From a checkpoint of a small transformer trained on Wikipedia.
Size: 18 layers, 10 heads of 32 (5 for keys and values), MLP 640 GeGLU, 21.9M parameters.
MLP neurons of a small language model. Each row is named by its layer, matrix (down: output weights) and neuron, and shows model dimensions 64-191. Each number is 128 + 24 x the weight over its row's rms, rounded and kept within 0 to 255. Numbers have three digits each. A neuron's up and down rows have the sign that makes its largest values positive.
After each neuron's rows, "fires before" lists the tokens most often just after its 100 highest values on Wikipedia text that the model never trained on.

L2.down612:116146140106180123174100135152123118182138162136106174117100138170074106095141146104141134136126132156123121111130124174110145125106098087121132157110156141155136152172134131151188146101117129114122129098181166128105169117107123101126143124185105118120112114152120127091137138155137131122120156130145128104123116135147164136096126138130129069114104159166085165147159121097123124131135
fires before: "-", "|", " "

L11.down116:131067158161126128132145131092119135119142155127138120127115132095172155128092117096170154152164143139073153107163133121112103142137164149109137114140129164137121158124118111190080135142131147127129126096153073107150165181164161163100109170146117100118136108129144126118106150134103105138132171172098124158134149089135125103146093137137128142184121146101067116148126098111133131098130
fires before: " |", "L"

L4.down134:123143111140089097123100152091156167118152142149114062123150117140091154136136170173101103152093137129089129166121126155093161124150115144087127129072143102139151132098124133076187132127084098129093102131086136161133127124108106164113109152102138170188071139134108149136155122148101110122118124146131127128121154130135111145170121178107166148134168113100103142142117113155162113104130
fires before: ".", ",", " |", ":", "°", ".\n\n"

L6.down482:150137112154103134158120114138141140116164136103160166127174124169129129173158123158145139180116113128125150113152145152085123112079118161138129108142179125157160121136145088116127129130115148116111100120137130124115098134130132140141134123167131157089108135127129117132116134103138139167141118094107104112118118087132120151168126127089133087174122112121161110151111119108110121105115
fires before: " "

L4.down388:095116113134166145147088152116127181134139121124109139111080174155130114145149140152132133131147131127108137097089141128103148106147125129145134158177094134140144090122159148138131119107114127091122132142129133147138123134148114099121127113098095074118123168151137166136137167127158107135121178086097172122160117145139151125082134172171102132093127082079126141141112119128121142166134
fires before: " ", ",", "ance"

L12.down0:126135130093129130178102111118087144165187121113109107076145100124160049141168100161130174100102096149101120136115129119089149121129114121094108100148121110090142114140138146128109111143147160131129092148109117160116110113161099143114120096156123137128098113119099145131078135119096119106124160133099156110141128128155152119100096109139109145169109097139115138140108099141123098144104
fires before: ",", " of"

L6.down603:071131132133090099178135106128185137082149107123094158108145167128121118125115139105128132128086149099119102119139096133111125107117123136111117114110162111113124144093172164147142138135128127079169097129150118104139157134096127136141151164136139159147155141130115161173151144087139117115165118168147148128133091096147122120144140140078164102127144118181118102134122141090129106094149
fires before: " |", " |\n", " (", "omore", "\n", "."

L4.down307:151131095131124115138108127103125114111103126134109116165127104151095130141093145122125130141158094087091132117142099129088149146129150104092125115146104133059136123119144130112141129145101145106130102097112156108128127117124167133096148120150130147168149147091113121128175138124164140123099117107125181117101151140151143121113103159082096131073093124111130104119140142086150078138141
fires before: " |", " |\n", ";", "%"

L13.down368:167128129099104149182124159152141143139096104124135144102107143166139149125092129134126140115128104170142113126120119119123150122110114138085151129126140143180148124127127144119164132138134108117133132133153092098151109069129133115137123148141137133118138108170128137121114106139164145135135125096156135102121180145127153144137131136138161083163162094089133098133104160197142161188105
fires before: "–", "CA", " the", "-", ":"

L12.down99:112137119104097164094113125161128145129132120096125108160119179074160107114177143146108128084128115157099073114133127128094089119143151148113113112148137125128106144092111097137109169099106111154120111128093119139113148160174179110130097115100168144095154120119106119150113121125088114098095136151114153124178132099134146126151109101112095099189135139146100096136105129127170123135050
fires before: " |", " of", " Beijing", " (", " |\n"

L12.down561:131165133115107163138128147118109119157150114128138106127178127133161136023172120160144116166077081152117127103111121143109112130126121102122081154149092118112099163132119152096140134128107150127076143149119139124089126128099109106133122139109114106134120124092113097127140123136094130134137148140134140132119134129157124143121143098120090153098128098146093172130136118170121113130165
fires before: ".", ",", " |", ".\n\n", " and"

L2.down494:163125111158143140187114160158132148138163121112130158088120145179118182099157148109187072136081143135120106087164109145095102135100112109118124144130164150139110149104182099133195093135135126111127107096133100138126163139139131151126121151162126114120143145169091101115114125147127104137122125111167154109148148132110145115102125160112147056129139142116123111131140087112149134117135
fires before: "-", " "

L12.down253:150157131115126139100129070104101158116184132149113100102130167162184138168103142142102165112138141121104125106153146105142151158124106153135139151136132131111170142113153184110125081142152162135113109121090111142133126100116169138112157133124138117100109119114138133100155153094139116139098174139079131126140121084135144116153127100109101133154090178123105063158119130121122109127135
fires before: " of", " |", " |\n", ":"

L12.down424:134119137166119134119137113142128142122144116124086087086162134142153139139083128135189151134136138094130144131126154094142052169150159143155161158106101167131122102143133145158156120154117121102130149182132148157097104129160158160079119135114151123098163160113134091117094160145108080103095142114132149152122122116152128118160106149132132138165134115096091093155118113106111166170122
fires before: " |", "ura", "L", "yd"

L14.down61:151072102140097138109085127144133108184143117149126143166151155140139148126139117106158146127097117115139106135124148144146130170111101123114134115142118139122160152130137137138131129133133102147127104139093106112144165097160133123165124152148137155129138152132150160075095132125149136143118128106111123114164144096149094081079130151095080154126124113152139136154121114107188124119133
fires before: " |", "%"

L13.down332:105135139088135105106128157126093121169114101116109143063133114094125124114175078169099136103135107103112094143096106131137149140151155107123141136102131131115131085163105150096138135111157139097155140132093114134102110117114073146107099127122143170187152118149123117076164128140140134174085088178146199116148104147113099127087158143117108078166123123074108161154093136135138143159064
fires before: ",", " "

L12.down43:148120103106124100110097118124166090124128138143085148157165103111141172132131154114122131123116134114139122100128115125121103156115156094083076121118152094082140130102146171125161147142116141114133145182094112104127154113129148183129125149120165166124139138136116155135116087154139109135164168150087149133114140154132141129147127142152115140151111145114109089210169109144132108116150
fires before: " |", ".", " /", "%"